config = dict(
    d_model=192,
    d_mlp=1536,
    qk_norm=False,
    tie_embeddings=False,
    init_std_down=0.00637,
    init_out_by_depth=True,
    lr_head=0.0123,
    grad_clip=1.0,
    schedule='cos',
)
MLP neurons of a small language model. Each row is named by its layer, matrix (up: input weights; down: output weights) and neuron, and shows model dimensions 0-191. Each number is 128 + 32 x the weight over its row's rms, rounded and kept within 0 to 255. Numbers have three digits each.
After each neuron's rows, "fires before" lists the tokens most often just after its 100 highest values on Wikipedia text that the model never trained on; "fires after" lists the tokens most often just before its 100 highest values on Wikipedia text that the model never trained on.

L13.up559:021157125088150120129136131144154103116152141117082131115145105102137147136121164161192125138144079121111200155133128130120032111091129145162121148128156117130109140079139136149199149126103141127085151103112056105146200133121172096144170140135098104086124178140217175092160113112088161148132123157144150188096076128055149160099145141114101125146111103094152175132125141084115136161118110134039148088133186137090134127140087088170125111140184112151144160138147150064114165161068086126116158121115097129157079086152099125131093161156097061154091121115065132125136091162085147133
L13.down559:195158120144149083112097126097065092113209115120126107174201125108100140089147184111062101056171109151103090177121125148127147161138112091097169090146140123186091110104079100093096113156168147104139097087146101124082095150125077114133106122057161151111144178134087068125061177095128169075161145173140122135104105160128142140109178149134140125168136115100166078148115119164118155117154146113080114114162114093121096177126174165104128146080173135098170175127157158203138145107114213149107149130143133126163154147161086100108169130127116172096156126127150132167082157130092163086
fires before: "| ", "0 ", "m", "3 ", "0"
fires after: "5", "3", ",", "7", "8", "4"

L13.up1414:157173198086104156120100150097131081147157162092137156130114125092185132098095130081154117137218124098059070089157174090164082113196114099140118133116145114131122140131152247138165100097138075153161066136121111193162119133101095137144180181165138163131099136132167127116093145102165188105089077103172118167118104137162105192111115168120156107120129130101123115136168120131180126136136113087164213099125098122142134135061141139117094103151147173111160118100118109160125089092151149140143081113146161151175129155056155149087173109132116129098110139139094099118130128189100154136
L13.down1414:105164105102000128149098119126174143151137121118138138171145153146120121142149115133117112191122139135164140144155140155109111126101120134118127138150099147142136134133109134136138131103120086160121125142077127098136086135143135164084136115116115097139113094100163136158143150157147147126131146122105149117133148152136144155118122154140117130120113117124098144107127116123155121155116103121124100142118025114145162085117148083121000128120129097129158154144117112096102123154102130137112129127106136116128171163143143102150124132108153145093125213153135134124172131153167148149
fires before: "| "
fires after: "|", "=="

L6.up212:121110103144136152119178061098117162134115132151081152152117107091109116085150133137171100134148138169143154121096160155096107150100091066094145172086126067122149141113104153120122144159106144112068149147141156133120129104125093093111164155129059108118099139062130145137126155137188205129035161138108086135096085103136118149127136161130159066177176233119172132114133197110120127145190090171129137062174143125138134112120156097152142143145150098077156119104160134136134124167147092148180121160088153115083188143139204134149091067093077126153105079123074130121192087135108123162
L6.down212:164053051146117156142139101095135128124114156202122165143148095139140102172131190119130098088110132043135082079094139160109124105169117114139115146145127086147127148056087118173136114166152135091132097104153088178073139123127100115081134094168139125124151128116135109138121140130138082101150152110174097125218058159146154099182120168116136159150148134155127118160075090104092142149123129164164133112127117111142141140093187058163088117213123174154133131134110101165098107137062162116178111184097127105135163097118180117082117148161112155112117138056079140074149169086181166147
fires before: "| ", "oc", "ubl", "ty "
fires after: "D", "| ", "M", "U"

L3.up1193:157071087138106170156092120077140132124061151130093110119170134087107129112118122172154136113091119181143158145147126180136138119116159074115117132075127142147132164102118147138119190062121103115094124151093120160152118135111169117109111087084014106145082105109105089117122174124207175153111152132117125131114156098093115154100092144155144140152165096103120120162168067117185088125164079132155164105101143137087098138112073111121144085142143131138136149132219027113146090164168188161137147134141111177140194135101208149168120091142087160063111126148149150140132119180144102150
L3.down1193:081216129145127163106137148154142066141153151117117155150125158158178142137120097131147127113138168082124102101070150177137139154168072205161105153191138093152101121118134204138147072193113132106182103084163121150097126104147093122143101112132169147089086126129143142081096070142138153134147081152168126122135022136183133104148130105114086108144101160133141147087135121129116168128049139107130110153136082079153138169111170118136112194103126142097103158176111121086136200138166066110076170104119082096131069085093116120116113150107165156153116141083133140061171138097137154119
fires before: "1", "0", "2", "0 ", "A"
fires after: "0", "1", "0 ", "2"

L3.up451:166118109160164189146113068117103127142077184144146128146137144083108155087136152138140146093108092165080097079109112176196135124122170092133135100123122170044162191096132167118089182135138091110128121164133136152213143135149108175092102117084095131139082158098143051119146135131189137191126110152140112132076172143144121156153128130058114123193134144106117094166169111124190112116079130087079075124124161195119133107126147138113194083125159097119148136127093087133152108101105121035202083125125085116123145145110145150128108139108102161069100099112107088148146150159106109134
L3.down451:113107059053100177153107097107135139130097132109131118147205068115092122096117090150163127081125172154068128110138173156119117061163177101134134053093159111147144173051172113138155094177159136088095146168120087157060131110173107070133116159149133145128150122133162090102130106077186150136135122119110165129145077153120170133134100076148134133102179135159141135101128154135111061111169074131175163150157149180148080182125148076110116112148142155184145131142143153064118110152180088147188168109154146138160116143190126143104098111150087080081113109160164101123151125150149154150
fires before: "- ", "| "
fires after: "|", ";", ")", "1"

L10.up510:083122194108151087098158122137158166072095127163234141108141156119118167161092112172173099139126115128122156144154185179137118136173102100079088117096148083130133109110081135106146090117090130097073144121162117164120133096140105114149138111127062148131164104122124155154115143153159146123111095094120124157188139144146126125156073110115062164191096158108136159178101190139104116149108159165142202124094163116139141123146127128164118148139090086118108157158206145139137052100107144051081093088076156092157089108100186143150060046113153143134110112130068127147135155160132144096
L10.down510:118145061145152094141148135113128136082145103130150058082071114137114122159147138143059161114121083122124177065086128123100116116129119121155142107129112137154188127217123113131110107181141152094171086153159145099133115110113086161153115145099147155138103125143168121105110154141129098170060096174163070126124096139170129125142077140114132097127045133122155146135076185096152105152097148090140146130105103119178060130103149178130148129173184116181163104186152160124119121156151116144144048164101175171129230124160155086083080099082086131105088179114171112107159139158110092117
fires before: "| ", ". ", "ited ", "pl", "u", "t"
fires after: "| ", "li", "N", "si", "3", "ev"

L6.up177:153137158122146110091100134086141175098094147153097164064092121115154111111119134110124157121087160140162101143181165135122124138144099029131090103163154078133087140166123130074115083041185100132175159060147131102183128083124128133119094125054091103122139122150080160157126115116127146154111093119140142101157103116150158166141076164129139162186114150114218134138073138099171155130139152139100146107129156139158075132094107073158115094116109139116111199153148093138147097189134207066199126139122147130136122116102219124113073138134122135142179149129093145101138115072144159174
L6.down177:124130165163166078177227161168144163133130092126082150054118139148165150173102142160123154115128136069166059102186126122111147162195131124128095139155144119176092103122130104123154105123119128161135167088141157126073125134105135147141114100146100085123170141139142126098108163113113153065176100086118136139107114183105176092137109219081079108151121149106098121173120127099129146121111142110098134117086146171142153128128171163128174160104096168080148169081151130097161116093129169099088100166142105129167117125121096108102173195141110116158111013092097147198144095104064141114
fires before: "| ", "200", "D", "J", "R", "V"
fires after: "\n", "199", "201", "200", "4", "2"

L13.up1158:124177107143086105104149132154127134147168135127186132138105124079124120180121166149135127139152198087154093137166103116126111141145188120137157065138194132155093129111131125134154053131163063106230100088101137130129146084083156095103137095138116166128159121148142165157166070145168130116191145124104092081125127161111126160105049090023115134147107067108150127143135170101162100143076121170130092081163133163159128129087114143147142153079104053200143161147052092143152120150109131134119119113163166083146124148125154129104127187131128119096121130063123168146161158105154173117
L13.down1158:078090176145055107128149160133183098170123165128177142156127148095070154126156061119118176105177029104146157125119163137120096064128101168125118117133092118098199115121153164099154147057114120084144086164102136109115141113175159110128150093148099119113080184052194088197140202092096123160155175143101129166119106147114131103158105120142153150130123177139071088130136078116140150082100113115106113123132123183135112104149171096124069135130154170107119153158179141108097117164146118142133097125116126199128165150093168061107144170110143160135147113127086122116168144123092090164
fires before: "- ", "as ", "| "
fires after: "serv", "er", ")", "d", "ad", "u"

L3.up555:140098136097156173104159110147113137083110150082083064070165139082108138145159153147121136141099215133137090121118151146127122136142153090140155078125132183176141148119153118155128140121068059176050131113164088189159160098135132178121116079148097108176165201122125138096104146140139132160156141151170127142121162124145091161133083165091159130139113159070153103163142188114143086132080115080105137115107128166062162117145099161134163105138153108151157105160119131112202089114158113140177143133137102067116112118116133155115117118068073130071122024057114095099110143193136145132
L3.down555:137139123144144133072149144170091127134120110092098091181141120089068139100150205120102207103082192129126095099120111153144123160168109042130131118116145123150205096156166063141102157132094091169070110179168099121151111106122079123101133113185084126075138115145143164168149186131077149131154137133160144113120124153110106146091095186049146138146089179108171128126131124131159135121108114122108130109104124141079109107169177169145177111083160067104146068166161121089179063108189125170132167135135150093166137151087179104133131135089078115160147063142105129106129139126107128163
fires before: "- "
fires after: ")", ";", "a", "es", "e"

L10.up262:166040131132091148077203081102148187170130109160121091075161134092086108157093096151169147123085088075101134114209075145127105167154061115087114101118150150114114139125104121116135149106154109102070162104139107180195120135103198158157138114171105163118056128094152162134123143141171144122135099085109154132186098095164089126119150132112130124163157122088111139190071172120198152156124121135169170116131143136136076112111095094154141122127140172114067164140135107125159110121150193094094118091080136106115131127123164118119115066184085103177108124136143147104167168171122173141
L10.down262:107165137125115108086080164146105134163142139138135151149143077191191127125127145142153141107163155091207110138088159110045116146117133089118140138119104143114150092119108135180121096126100134148140086186124156129140129069159062144085144176107113132120158101185106028100061143138124129102089135117141131149122139181124161127140123100062171168115078114138126142110174123113083104110136094106188106173085136141181125148130159105144181163132157152150167088100147118134174113166155073101111083104147166154106157110107162125131106193093219119078144108110102045153143081078084102106
fires before: "| ", "ew ", "k "
fires after: "| ", "2", "R", "ev", "1", "an"

L10.up790:138103164141129191055127156076121135096157174067091143155140171137127124095130142140145066158116128087111165128169146077168090158125138054090167142103156112145138120152112144076118112117125108091144160109131163162185127112094149110094137060035144160154158138162169155174152109121102132095170093133099154153139138101089127143086126149110128155150094169104171088142132081114164125159136086144133132108104141136133073083108088192098168077130133122164134145098152096110143097103118215140140088100144133120090180132064131117206068086088092123092143138155109148076142140174051116168
L10.down790:119135128143128069146140137116095094125120121113139135118089157126095121112108179132159116137106148094213096190051094092085135119094217101138131101131108175117135153133096155146107162113133074112145106136135143119100116158112132128144145155139101081124151158117172105071096192108098079117211131077161132099165091132112180135177109083088209139048179125109147078109145129203096122153112112133208122149093147091154132177137115116155163173128092173174124138149173165107110138122191176074192115124113119116143076144154112116121110092103155142135070116118185122092124095122115174119
fires before: "| ", ". ", "aph", "tion", "tr"
fires after: "| ", "\n", "Pro", "2", "o", "- "

L10.up533:171129047119111134164173083063156129112073107120134095162146177147110077104138132199144182131136185136110112073113217128132156145144177114145154114155192166127068125118116128131123142067142108111095124102134134104156101101154181078134144119117094118106126086084136174115084132160108113170174153144159133109165190137101101165091056135103067104138150089104105084200150176136187119148125147171142077143145131121038129130139087109137142105168122124112141134078178115147135063181137115123146122099152167089153125115128103128138112163151050163118152099132134129068132092128134167109
L10.down533:092095160101140169076089145108101159084148095166159099157192078019116162145120095102160097135098103175138209160173150184149196146067105084094120066101153112109148108110170141099110158138096095095113102168137132161104205111152114170165141100132164127117130149163160136113192145133125163140096079123126155155065118132125122095097157151146080172185137100150145139122148146103093079102177126073142179102120144068158113119132108069138111138092111129124165075176140140102101170130127087136107143150097124111129103159137100088162143133098184079141138092133140140133160187174124123148
fires before: "op", "t", "ail", "y ", "ro"
fires after: "s", "d", "ev", "D", "oci", "af"

L6.up1381:124122105060106075135152119140135096066229123136137129074159114177112185120071159125114117120164085092098133126123119137139147162133144135131196132154170114162124126091123106141114072155118136142095114116145127146124193121091120103075122126113107169097123137132142220117144130136178199131174154074123107120147144106167126098100104113164109167122157131145055166136088145127130134133162113144117135168127123176049154142061092067158106115045124135173047137142133104152139115136132115116075114107082107144057151137099084171202106070156150139128105130158099140104163081156144177160
L6.down1381:118090136161151141140112097126120156181121120157129120190081139104109069132139059107111143173055154130154138117147157082124131198124086071124140124170136202137130142077146080142131122136108131093182139095173168169186107131119113141134103108120161130075109111161060067088099112124131094180111111110136149164134138233128143161082109149092145125114116137139138100134162109112131101149073116155133203107134164102141133136112119162129119100148090112101132135091053156200123126160157191085171124160176128107177158117098132130098129217097138134089145133096178096165077191160115122122
fires before: "| ", "|"
fires after: "| ", ", ", "), "

L13.up1297:194146124162102210129128090147118105140118155136178107130104141108129123112164112178176077137114119113123129083080134096090108195148126123100111111141124088099185090160123186063144043078123066090133121129087162142191134058110186081186138142110113155135118092129129109131171146106166127100176074147156133155124144092171131128109130181147149138137135138114226095104083174124124134185144147136131157105133095134142156094094108155181139133149121125116028135132179119150128105130133160123117133086101122095162106124140148115117113117193063096095093135109067117115167156125138139207
L13.down1297:140123112202095102089094192124139125129174083106141150102143110163177139102131135107145088203132147219121135182123181167092156074157159168145149174168088125126132127090097094161160117141112138132059146146150064148136130131091113148125100120101104119145166149171174158072052129069118175100138095108148141146161144182122118179118135150109104122121110154071105148096158139075153047103121116129078103145131145102113126132129160104128101080126151153150130122157095138095115177144111036121130137190144093190073151135116095141163109133116148133196095121127136093147102091171106139051
fires before: "| ", "tion ", "ue "
fires after: "| ", "1", "e", "\n", "de", "2"

L13.up214:078165120094130160149154123095168120172116178112143121065115148101145138092122135147120120143121169111145114123118088131098122198122077116176106163067153161081094168087193217126094099097066078096151130140089167070194122154095144076130132164124096138071105122093125103164146135112131130155140093103150157167115103179103102136140132119154186122094182063106038134189138142155115122151177139092164164117123143166152080129097049122173134145167061105088161144137147104089174125133133132114129166140113121067102131128092131176128058179120113111126112140105112120106124102177154115146
L13.down214:148105153102097139108175106193111109130090099138140106136099138094166209099158158147158149172137133156129131152127121155180057165132177132166143162160078112090128138139177054160095115113155152113126145197091116140144035091109106116113086096086157165144149147115158084171185106111128118169119130136162185081119131115044095134083067164100113140156140162090124101063125074137119124169104117177129101127098100113163114139129112139096157124151127146134120096126189102127074157143104068155089162104170159231085108084139137074119122132141136142187122143145104095125162128106125092146
fires before: "0", "1", "3", "2", "ation ", "7"
fires after: "–", "1", "0", "(", "2", ": "